config.yaml
hidden_act: "tanh_gelu"
positions: "learned"
init_std_qkv: 0.0224
warmup_steps: 200
decay_shape: "linear"
MLP neurons of a small language model. Each row is named by its layer, matrix (down: output weights) and neuron, and shows model dimensions 48-111. Each number is 200 + 30 x the weight over its row's rms, rounded and kept within 0 to 999.
A block is one neuron, or neurons of one layer that tend to fire together. After each block is what it responds to, as a language model described it from the Wikipedia text at the highest values.

L9.down83,189,216,224,177,151,203,220,250,208,201,162,233,260,152,207,197,216,182,179,211,179,209,229,125,208,265,203,198,214,227,198,236,208,155,182,203,224,255,259,160,214,188,182,223,160,184,208,157,197,209,210,204,138,202,154,162,224,194,159,219,191,192,158,254
L9.down181,180,199,301,248,186,170,272,205,195,159,182,228,202,138,225,230,209,226,193,169,204,223,234,158,209,198,173,225,220,255,202,150,269,192,187,242,244,160,234,178,218,257,194,192,208,121,208,173,245,181,203,185,195,194,216,258,263,194,189,205,190,189,151,198
Responds to: Role or title predictor

L8.down117,224,212,203,233,165,187,159,183,201,146,140,237,197,166,256,240,138,234,164,226,210,164,185,262,204,198,207,214,203,191,203,163,197,152,230,180,190,218,200,169,280,219,188,181,180,199,212,168,148,230,200,221,229,235,176,212,206,94,215,208,220,232,184,193
L8.down125,238,180,192,216,152,228,181,206,229,212,202,210,191,184,173,217,172,192,158,198,192,168,221,230,193,238,198,221,155,172,180,108,183,257,192,214,176,144,192,214,219,209,172,216,206,266,198,205,216,222,197,200,202,236,149,194,211,165,223,193,163,153,237,243
L8.down164,186,181,149,222,177,227,213,237,196,216,174,188,168,226,208,231,273,172,186,128,212,198,177,194,212,216,193,227,186,197,228,170,169,203,168,229,224,161,233,207,216,212,180,190,160,162,229,225,223,176,193,167,203,250,194,220,229,130,168,236,247,224,235,187
L8.down191,200,222,186,269,191,152,191,189,219,172,186,246,238,241,147,161,187,229,194,224,252,147,238,190,187,176,136,219,181,231,207,215,209,147,158,205,213,218,212,232,193,196,215,160,192,205,235,193,224,160,233,196,189,180,216,178,253,190,195,201,243,245,181,211
L8.down432,170,215,193,201,212,224,190,249,205,188,145,210,216,207,214,191,196,123,185,210,225,176,236,163,203,218,227,260,173,153,189,190,147,247,243,259,199,185,213,199,192,190,206,168,153,216,268,189,188,174,181,203,215,231,168,207,253,189,183,212,187,204,190,231
L8.down554,203,205,203,177,169,200,171,197,195,212,207,231,262,202,189,200,222,194,222,108,176,135,204,183,142,217,228,157,212,191,202,172,154,147,261,185,191,206,153,226,241,200,179,160,231,197,212,202,180,207,280,190,172,165,184,165,236,191,280,152,228,214,220,195
L8.down583,167,230,181,189,235,198,218,232,193,185,238,190,185,206,206,143,192,260,229,206,113,205,230,171,221,195,182,175,198,219,208,215,239,184,167,176,196,225,145,233,253,216,174,198,203,226,180,190,240,206,194,234,172,235,195,158,215,201,171,163,225,195,194,225
L8.down619,204,228,206,182,179,190,209,208,205,180,207,182,268,169,250,268,221,211,170,162,236,173,206,206,199,204,214,154,155,230,185,226,166,213,141,237,203,211,226,228,199,200,204,199,158,203,233,215,201,179,183,208,170,229,218,225,183,242,191,139,227,214,241,159
Responds to: Possessive apostrophe marker

L8.down82,144,240,191,173,200,202,212,217,212,237,194,138,201,138,165,186,226,167,218,199,151,180,205,210,178,193,223,255,154,246,212,179,223,250,199,166,243,203,181,199,230,256,236,175,193,218,214,194,188,212,164,272,197,247,258,244,173,191,197,202,193,197,195,205
L8.down178,181,165,181,205,176,196,187,209,152,170,169,204,198,163,194,230,195,248,182,234,175,143,140,204,199,202,214,206,198,206,187,157,248,200,199,199,199,199,162,183,224,255,202,225,199,176,188,165,216,217,199,197,194,192,206,213,176,175,200,200,186,223,224,202
L8.down217,191,214,216,181,158,173,232,191,203,163,211,232,226,230,221,189,181,151,214,203,204,113,275,193,267,208,184,219,184,195,156,185,221,178,200,195,201,186,150,175,165,226,184,163,197,212,255,171,182,185,159,217,226,225,213,199,170,197,256,191,186,223,201,208
L8.down244,169,228,187,206,167,178,243,170,245,228,204,188,205,151,199,210,188,166,198,200,203,210,177,228,187,210,187,205,202,229,187,166,196,181,234,213,206,183,176,194,241,187,268,217,175,276,220,215,198,146,210,199,184,171,244,261,283,228,174,166,210,183,219,261
L8.down424,193,213,206,164,158,199,197,218,196,224,180,194,170,206,223,155,213,204,222,205,134,207,225,233,243,137,241,218,188,248,182,228,212,190,193,169,248,183,255,185,260,185,159,205,277,174,227,264,231,156,216,141,206,235,190,178,193,192,225,193,170,194,163,233
L8.down475,184,176,230,178,246,150,165,179,166,198,225,280,228,162,180,165,258,278,221,268,176,194,179,242,239,169,166,192,196,181,183,197,190,224,224,240,166,201,238,180,225,150,170,231,254,217,214,219,202,205,214,227,244,197,218,250,159,204,233,213,217,208,188,208
L8.down524,203,182,199,165,239,253,255,211,195,224,214,226,207,198,173,222,282,208,217,198,206,229,173,201,209,165,196,240,163,212,222,198,169,252,188,189,225,171,151,210,202,194,228,222,213,187,190,133,223,195,193,163,213,216,223,192,182,167,169,161,200,254,185,180
L8.down615,176,185,222,177,219,214,241,232,227,184,254,220,211,177,240,155,236,210,233,207,225,237,271,160,193,208,205,203,178,194,204,181,199,202,191,207,192,211,251,210,212,164,206,268,174,201,220,169,216,176,155,153,161,224,219,229,242,200,153,225,207,171,199,193
Responds to: Predicative article after copula

L8.down211,222,192,214,183,215,208,205,207,205,188,228,256,231,191,192,237,217,232,259,140,204,193,227,214,147,207,192,217,219,168,138,187,202,219,142,260,191,181,214,221,230,193,120,156,202,157,223,214,189,196,242,123,281,202,175,211,172,217,224,196,166,157,189,212
L8.down400,266,168,137,222,148,181,241,198,164,167,187,221,207,221,195,214,176,253,206,207,212,203,185,219,169,160,165,200,223,191,228,227,174,127,177,215,222,243,271,241,215,211,192,200,180,219,231,223,210,171,196,164,185,189,155,153,205,187,145,211,273,241,187,183
L8.down479,221,258,220,165,182,208,204,155,179,191,184,182,187,194,134,220,194,177,205,212,211,187,208,193,212,170,178,204,197,237,218,220,154,220,197,205,213,200,212,228,215,218,231,221,237,121,215,187,210,166,189,182,163,218,163,175,213,184,194,200,173,211,215,213
L8.down492,220,165,241,201,203,218,180,189,157,202,202,166,236,195,201,241,120,220,224,202,261,172,215,208,231,186,218,214,200,179,219,209,172,251,156,179,200,166,189,108,174,196,245,192,253,217,199,226,225,161,263,197,183,195,235,258,164,269,186,190,232,210,236,191
L8.down507,174,200,225,185,151,188,163,186,190,214,148,197,230,231,241,233,162,146,257,168,170,236,222,180,204,171,226,223,167,208,168,185,161,196,236,276,213,187,237,209,225,210,210,138,214,203,215,220,231,218,255,213,169,175,221,245,243,168,157,203,166,208,170,194
L8.down602,224,197,198,198,203,219,274,210,144,198,206,177,156,142,162,220,217,197,258,204,224,198,226,246,197,193,191,203,229,190,192,165,188,133,186,175,177,142,244,212,186,215,185,194,183,215,249,147,190,227,151,239,241,226,199,168,207,260,181,142,192,185,240,290
L8.down603,208,156,235,276,215,182,169,148,220,229,184,191,170,207,197,211,228,216,211,211,213,227,167,205,181,190,215,186,195,223,217,197,237,194,207,211,189,174,198,196,199,202,216,248,205,158,178,254,283,138,202,210,197,279,211,249,156,158,171,239,184,195,184,219
L8.down634,199,143,242,228,156,199,120,207,202,180,223,182,184,180,226,239,293,180,246,165,207,217,238,170,207,191,184,220,160,136,159,206,169,190,203,220,242,177,193,218,214,208,245,222,204,185,139,184,189,212,244,194,210,187,184,169,243,194,235,181,206,207,264,216
Responds to: Predictable biography function words

L2.down38,224,226,218,192,164,237,208,196,166,211,210,245,163,182,209,187,173,219,185,210,227,198,181,191,212,193,271,226,175,185,210,239,218,167,235,226,215,274,225,214,273,210,149,185,149,200,213,176,183,149,178,157,153,198,168,166,186,161,161,229,190,194,242,192
L2.down39,234,203,193,223,165,205,186,202,204,216,131,201,179,161,227,184,210,217,184,224,231,186,160,245,166,199,230,213,177,198,223,245,207,232,244,205,186,194,169,232,193,205,204,182,171,220,235,194,259,190,149,175,218,217,179,166,160,265,195,193,178,163,181,200
L2.down299,250,202,195,196,192,206,204,171,176,229,232,196,198,142,196,177,248,272,209,182,239,197,217,213,193,240,195,219,208,205,186,193,208,178,221,181,196,205,211,152,208,247,255,162,192,216,262,193,222,168,266,214,246,222,156,198,226,228,193,173,227,155,233,211
L2.down369,227,225,157,226,163,170,202,232,180,197,193,209,228,134,169,197,160,176,187,176,239,190,248,201,226,197,238,178,210,164,203,200,188,225,232,181,124,228,201,160,248,216,217,191,180,224,206,259,211,242,172,177,215,187,174,190,207,219,152,162,178,268,202,124
Responds to: Infobox field labels

L9.down20,238,180,201,253,206,155,221,185,265,214,198,221,176,188,215,183,214,173,193,206,167,254,243,183,251,192,179,230,214,153,221,200,223,172,184,216,220,173,166,174,193,199,247,238,191,226,257,201,225,247,238,199,223,210,227,202,200,231,220,205,130,174,191,213
L9.down318,173,178,187,259,193,215,145,206,220,190,128,204,250,208,220,252,230,266,218,162,203,195,184,209,196,191,209,137,227,217,191,206,138,198,228,228,210,267,166,224,172,188,223,168,232,202,188,181,201,197,256,189,197,197,235,190,248,200,202,154,169,238,193,185
Responds to: Mid-word fragment pieces

L2.down132,165,198,192,211,169,241,193,153,262,187,215,221,173,204,215,263,261,197,206,187,191,177,211,188,178,138,240,144,202,168,227,222,164,194,212,249,214,199,189,205,242,164,189,256,188,223,202,207,208,190,192,231,249,218,213,229,227,173,222,221,153,175,206,178
L2.down231,179,242,221,199,138,252,214,230,213,184,167,174,244,187,193,215,262,171,231,195,179,187,182,225,204,195,181,224,212,179,195,213,225,155,184,234,159,190,199,231,222,238,183,217,188,171,155,233,189,203,139,226,178,234,168,199,257,149,245,228,223,135,235,181
L2.down456,189,187,182,222,172,181,207,233,199,237,238,184,161,268,193,233,241,157,214,202,198,236,202,194,132,156,228,235,234,177,199,196,190,183,253,249,234,229,225,190,185,222,210,224,152,167,178,175,195,176,194,194,156,228,164,196,275,178,246,171,164,227,192,199
L2.down505,171,234,218,191,141,184,230,159,250,200,187,171,162,208,201,203,198,190,247,212,262,215,203,233,170,205,243,219,210,223,188,205,154,172,224,231,201,283,172,261,196,198,148,151,211,209,191,209,193,184,197,163,166,180,194,168,256,209,255,192,216,180,237,176
Responds to: Indefinite article "a"

L8.down25,209,235,165,235,181,179,121,228,240,258,198,156,195,186,169,159,228,228,176,211,203,225,214,155,184,162,211,225,192,217,193,206,224,190,235,185,182,249,176,220,208,178,240,207,196,180,192,230,208,246,200,190,213,174,211,223,199,189,187,188,208,179,152,207
L8.down29,206,171,195,213,177,203,225,242,198,230,221,193,185,176,192,195,173,175,226,167,234,187,196,254,216,207,241,154,152,180,276,212,172,216,227,206,184,223,196,162,178,165,148,183,199,182,208,191,226,220,249,151,204,176,213,214,230,148,235,189,229,216,128,223
L8.down99,185,195,176,178,202,189,149,184,141,220,162,230,188,152,221,160,143,169,259,172,229,225,192,192,217,181,281,185,191,195,240,217,189,185,204,199,240,197,151,219,154,168,228,145,209,246,191,181,196,205,203,207,254,203,191,217,193,163,191,203,199,194,169,212
L8.down101,167,164,171,206,188,193,207,184,183,174,211,204,165,220,183,216,169,198,235,188,188,187,209,179,235,200,193,195,194,182,200,267,155,253,243,211,161,179,214,253,238,222,161,186,190,201,180,178,177,212,172,193,206,164,223,156,171,195,220,207,187,226,195,181
L8.down185,207,227,194,150,180,171,242,231,169,185,223,224,249,233,192,184,212,180,205,221,170,181,222,172,198,262,210,177,220,210,186,243,207,160,194,185,145,195,187,199,160,222,213,216,156,188,211,203,204,160,185,209,139,217,228,167,141,188,238,154,182,170,232,213
L8.down310,189,197,208,216,163,190,180,191,228,188,187,162,147,264,250,172,191,190,171,129,210,221,194,208,139,155,204,191,222,185,210,207,142,209,223,187,217,267,199,212,181,245,183,226,206,171,157,228,177,203,130,219,211,206,225,232,292,198,188,213,221,207,203,255
L8.down373,215,199,181,209,196,214,135,229,151,246,170,275,216,253,202,269,204,178,230,153,217,228,173,238,185,194,188,273,237,193,148,207,232,149,216,208,194,238,142,178,270,188,224,211,215,232,185,214,216,163,203,191,215,212,130,228,225,212,193,160,206,224,209,184
L8.down512,196,214,162,217,190,133,188,189,193,175,196,179,178,212,179,169,218,206,185,182,244,180,245,208,223,265,173,171,264,218,184,199,185,208,255,129,160,231,190,173,199,192,218,223,189,162,230,228,148,203,143,200,180,175,189,228,185,221,245,205,230,202,196,253
Responds to: Infobox field-name endings

L9.down388,160,222,238,172,259,219,173,194,214,240,187,214,230,233,211,208,147,180,225,231,198,260,205,197,215,205,228,230,225,175,203,167,185,191,219,210,234,182,239,238,256,198,207,213,228,227,246,187,200,185,159,212,217,188,194,180,175,215,177,236,184,143,159,207
L9.down564,164,174,237,198,198,183,158,177,208,216,187,202,205,241,197,218,254,253,244,164,218,237,139,154,176,214,217,176,231,155,186,228,197,203,150,189,244,167,218,249,212,206,201,239,218,172,218,195,164,226,186,220,219,175,167,176,163,202,246,236,180,142,162,187
Responds to: Date start, before month

L2.down64,133,185,210,192,207,210,214,162,196,165,226,239,203,205,236,226,171,136,192,211,219,223,210,199,142,212,182,225,207,185,207,204,209,243,216,163,134,188,187,189,208,179,216,185,205,209,206,232,233,152,190,198,162,187,233,227,211,206,181,210,226,243,249,241
L2.down185,202,184,222,250,173,202,216,205,187,246,214,189,231,211,201,193,217,218,160,190,191,227,186,200,210,212,165,167,202,216,243,194,187,198,211,165,195,187,255,238,163,181,205,186,142,183,196,194,192,207,193,204,186,212,198,191,217,197,149,199,212,252,172,201
L2.down280,197,243,164,162,127,208,191,183,247,188,229,251,182,149,229,194,175,241,139,220,217,157,204,192,210,208,170,209,253,216,256,258,222,213,232,221,194,193,184,216,187,146,233,231,204,249,201,192,182,176,189,200,243,190,234,164,151,182,186,283,224,163,259,241
L2.down385,163,275,185,238,212,205,221,264,191,166,195,227,165,219,200,186,254,188,171,240,209,196,239,207,162,122,221,183,290,186,211,246,206,158,221,267,183,192,148,164,225,197,231,219,201,204,216,224,190,214,211,178,220,218,255,238,224,138,180,188,215,202,182,242
Responds to: Ordinal and superlative modifiers

L9.down566,173,224,211,226,205,219,176,178,254,196,203,171,223,200,182,263,243,182,174,190,233,197,222,223,178,226,197,197,209,256,221,174,181,157,197,175,222,238,219,173,177,178,138,198,167,160,258,210,190,149,186,218,219,198,150,168,172,226,209,172,205,213,221,218
L9.down597,220,213,219,223,159,228,130,158,196,191,178,193,176,173,258,245,218,157,209,172,204,217,252,262,230,237,194,173,268,166,213,164,180,181,174,216,167,215,196,181,186,209,173,202,242,186,247,203,207,129,225,206,185,256,206,194,219,243,184,250,192,180,218,161
Responds to: Noun-phrase modifier slot

L8.down64,183,176,220,221,197,234,151,180,202,214,178,194,194,234,133,228,184,235,192,208,212,248,195,210,210,188,189,252,169,157,234,217,208,229,199,188,186,255,172,194,177,220,153,221,171,267,245,139,175,168,192,230,206,214,160,187,216,216,222,209,170,279,235,210
L8.down177,165,199,192,149,189,219,239,185,205,178,231,173,192,192,192,183,208,198,217,149,176,221,282,223,168,183,159,192,193,181,206,212,207,206,153,207,244,207,181,185,202,197,208,209,196,209,204,198,212,197,210,204,285,200,189,179,208,193,182,193,187,275,151,224
L8.down283,161,192,209,206,214,157,210,184,167,205,190,174,169,187,234,225,174,196,172,226,180,208,209,185,194,209,202,176,235,227,191,163,204,215,285,193,272,169,164,175,278,166,245,199,215,174,214,200,192,165,199,195,185,186,246,147,222,210,245,173,209,148,166,183
L8.down328,207,214,184,144,127,198,185,172,197,200,177,226,224,227,168,197,166,212,220,221,157,174,221,193,232,161,212,170,234,231,247,252,232,181,198,246,178,207,187,204,209,204,252,164,193,211,203,224,202,202,230,160,184,231,230,205,206,217,184,197,228,271,228,234
L8.down355,284,212,205,193,136,216,171,227,216,222,224,207,198,161,161,248,200,192,186,175,172,183,193,183,236,201,217,194,186,207,176,284,166,202,239,184,194,199,218,200,152,229,213,194,221,143,262,209,215,180,182,204,217,169,154,158,209,225,240,155,198,194,207,191
L8.down383,163,206,196,192,201,245,219,265,186,222,265,213,192,206,223,241,213,215,203,193,185,214,272,244,140,204,152,182,183,208,191,153,200,200,210,244,184,224,205,215,177,206,183,222,168,195,226,206,215,233,211,162,192,200,195,162,248,158,180,209,208,231,181,185
L8.down552,236,163,213,209,167,159,246,181,226,209,198,194,167,204,202,238,250,211,227,169,239,194,224,249,183,168,164,199,186,173,146,199,183,178,208,193,161,169,202,199,199,256,192,168,201,228,179,208,205,201,188,220,235,229,150,212,166,198,201,179,186,229,202,228
L8.down565,177,215,155,178,237,258,214,215,184,234,271,190,195,217,217,169,204,220,197,194,136,244,197,150,200,202,198,152,161,173,176,155,277,180,209,171,164,207,130,197,204,234,193,214,232,240,209,209,276,241,235,197,156,201,197,186,224,217,158,183,234,187,183,226
Responds to: Mid-word subword fragments

L2.down17,196,223,238,221,247,236,174,181,210,222,223,140,217,155,196,235,169,181,195,179,163,219,197,178,216,246,223,208,225,166,207,230,188,208,153,206,159,188,208,178,214,250,206,249,177,211,197,213,194,137,198,219,187,176,167,154,202,228,149,198,262,192,169,174
L2.down325,151,218,256,190,270,252,216,219,259,223,175,215,184,201,186,227,139,204,162,247,158,196,178,195,234,179,224,157,198,242,207,205,228,244,202,223,178,222,193,186,187,163,149,235,199,186,213,192,222,192,234,242,186,198,250,220,168,158,199,166,227,223,245,168
L2.down401,191,228,236,190,222,170,237,228,194,187,165,234,160,165,182,225,164,192,161,248,195,247,167,155,206,237,223,178,134,172,198,197,171,212,169,241,193,217,210,165,155,192,149,188,188,201,202,223,251,209,219,220,182,189,212,144,210,136,169,216,219,218,247,223
L2.down487,243,233,152,126,161,219,229,145,143,173,222,199,218,211,215,176,140,198,161,150,233,223,195,245,249,185,183,237,250,169,167,167,144,208,133,176,235,243,233,218,210,184,229,181,211,272,189,225,212,219,146,219,249,227,194,236,198,230,203,140,210,183,145,220
Responds to: Mid-word consonant-cluster fragments

L9.down331,220,201,216,222,244,159,143,180,243,197,198,259,200,247,160,217,208,192,206,195,204,178,177,227,186,222,192,204,172,199,173,187,173,215,200,215,239,197,138,215,218,205,207,169,159,251,170,183,265,211,208,196,213,237,156,211,177,198,219,199,210,184,224,264
L9.down344,141,205,207,184,190,187,199,176,248,240,215,174,191,228,200,236,169,160,202,233,230,112,132,207,196,163,183,239,212,177,185,195,175,205,217,197,226,190,217,236,204,223,190,240,179,184,148,183,216,183,146,236,232,183,202,184,224,221,178,247,189,194,210,189
Responds to: Possessive apostrophe

L2.down425,196,167,215,251,202,256,203,159,226,179,229,223,211,199,195,192,167,228,191,206,232,182,169,254,166,215,186,197,196,189,204,238,208,183,176,188,184,186,174,261,204,195,186,209,234,217,185,213,210,187,223,203,173,258,199,261,215,242,195,220,178,170,177,230
L2.down457,202,170,219,177,199,244,230,147,193,184,238,222,176,142,185,238,140,190,202,224,153,120,171,164,205,205,180,164,198,206,217,196,185,127,167,228,186,184,238,204,202,146,172,207,229,189,219,249,178,191,202,211,247,266,208,185,161,206,249,222,151,193,260,192
L2.down535,181,158,204,234,245,176,229,227,199,135,166,207,208,213,131,186,194,109,213,243,184,201,199,239,214,279,180,212,143,225,212,168,185,132,176,275,212,187,216,258,182,171,228,228,202,189,177,209,202,173,219,205,204,221,221,194,171,207,237,259,236,220,231,213
L2.down543,226,156,185,225,225,175,237,247,225,208,248,248,202,193,174,138,218,145,194,224,159,223,122,153,198,192,259,225,135,203,178,184,191,214,181,211,211,219,193,206,228,187,227,278,207,172,157,126,206,163,202,244,188,165,226,210,215,174,188,217,222,188,207,176
Responds to: Structural delimiters after titles

L9.down497,193,221,141,179,144,189,226,221,216,185,214,174,212,223,187,207,241,163,183,153,220,217,161,203,189,243,218,257,166,163,225,191,238,151,191,242,204,204,200,168,163,139,207,247,245,209,195,281,158,201,237,164,135,234,204,183,167,150,229,186,194,175,214,187
L9.down571,192,196,200,207,174,179,152,206,219,226,196,234,174,219,208,240,243,173,229,186,200,237,165,196,200,223,205,210,190,250,161,207,189,172,173,205,216,222,207,173,195,177,192,165,219,202,193,158,157,192,162,204,189,240,254,160,208,210,227,205,182,163,233,201
Responds to: Wiki table/infobox markup

L2.down100,199,176,194,261,205,211,241,221,134,216,202,221,170,230,217,204,161,184,164,167,261,190,184,174,236,189,226,176,197,225,196,213,211,219,147,234,220,244,219,204,216,220,200,180,161,186,220,195,151,186,229,215,167,186,180,240,200,152,158,216,196,190,216,232
L2.down199,219,185,189,243,220,239,292,214,142,197,227,209,201,186,174,204,186,187,158,229,222,178,216,211,239,175,219,168,141,219,196,214,169,162,246,185,202,225,246,199,199,169,220,185,183,137,136,221,202,207,210,216,164,239,196,198,210,175,240,256,211,219,253,194
L2.down203,190,274,189,215,147,180,150,199,223,179,188,192,229,203,158,230,201,259,206,123,228,218,243,256,210,242,205,193,194,191,180,201,207,270,233,203,175,182,150,173,206,180,218,192,193,231,241,200,131,196,211,203,214,182,185,195,143,218,213,194,176,202,143,188
L2.down575,183,161,209,220,153,177,184,130,237,181,174,220,170,198,210,148,219,222,197,192,226,225,173,203,176,203,144,196,201,208,187,173,202,142,169,208,216,243,222,184,144,199,235,210,150,179,197,221,210,129,150,184,210,194,230,214,172,159,189,194,127,227,260,213
Responds to: Clause-ending punctuation marks

L8.down10,219,190,209,228,188,194,210,127,241,180,169,248,167,198,204,161,206,215,224,214,178,210,250,192,217,161,228,184,217,141,192,239,211,215,243,208,206,211,191,186,175,200,173,210,161,215,205,247,187,230,205,182,239,254,193,201,223,183,196,175,245,222,204,185
L8.down56,162,223,176,158,233,178,191,221,181,178,248,196,174,200,168,211,201,282,191,169,162,234,217,203,218,204,179,186,180,208,156,177,273,198,162,170,221,235,128,192,237,243,176,180,245,309,185,167,239,247,210,189,180,211,222,180,238,229,191,186,188,196,182,196
L8.down72,185,171,191,192,215,146,235,225,163,208,252,253,172,221,181,157,239,240,206,181,139,252,205,217,193,184,173,131,192,225,186,228,245,180,205,182,172,248,149,193,216,230,166,162,188,304,182,193,231,218,157,221,197,239,201,191,246,222,209,162,178,207,192,191
L8.down158,175,195,224,162,226,218,147,218,213,197,203,157,173,205,155,208,213,290,208,225,134,206,165,173,237,189,205,182,169,188,204,167,264,184,170,164,166,187,171,249,217,185,221,180,186,215,188,192,261,180,215,193,190,198,168,176,240,209,195,195,202,221,180,180
L8.down320,139,203,216,179,222,144,198,185,194,217,246,156,150,168,182,210,168,192,204,220,203,191,190,139,219,179,226,221,191,195,191,176,214,210,177,214,242,194,170,190,167,210,205,166,208,213,233,203,193,222,196,223,241,196,225,214,219,224,206,209,217,210,183,233
L8.down443,218,200,174,245,246,223,231,183,220,192,183,206,232,200,152,243,167,205,188,205,178,242,187,185,219,240,201,200,191,227,233,159,203,189,178,193,227,161,212,204,208,227,202,194,180,216,230,163,221,259,210,196,232,165,229,229,177,213,165,173,234,177,191,205
L8.down463,171,202,140,195,171,207,208,209,267,181,213,165,203,198,206,192,182,224,207,191,148,178,193,135,227,216,177,185,196,214,209,226,238,216,167,206,201,186,172,270,205,236,244,147,213,217,156,215,200,237,157,250,201,201,216,152,225,169,167,150,202,198,181,220
L8.down594,162,232,180,254,213,161,215,208,221,212,172,257,264,182,236,173,162,177,197,244,183,166,200,211,238,189,178,172,250,195,214,166,248,204,212,233,190,226,231,128,273,175,228,214,206,225,171,248,213,239,148,193,205,217,168,197,187,249,194,190,217,217,151,176
Responds to: Dates and mid-word pieces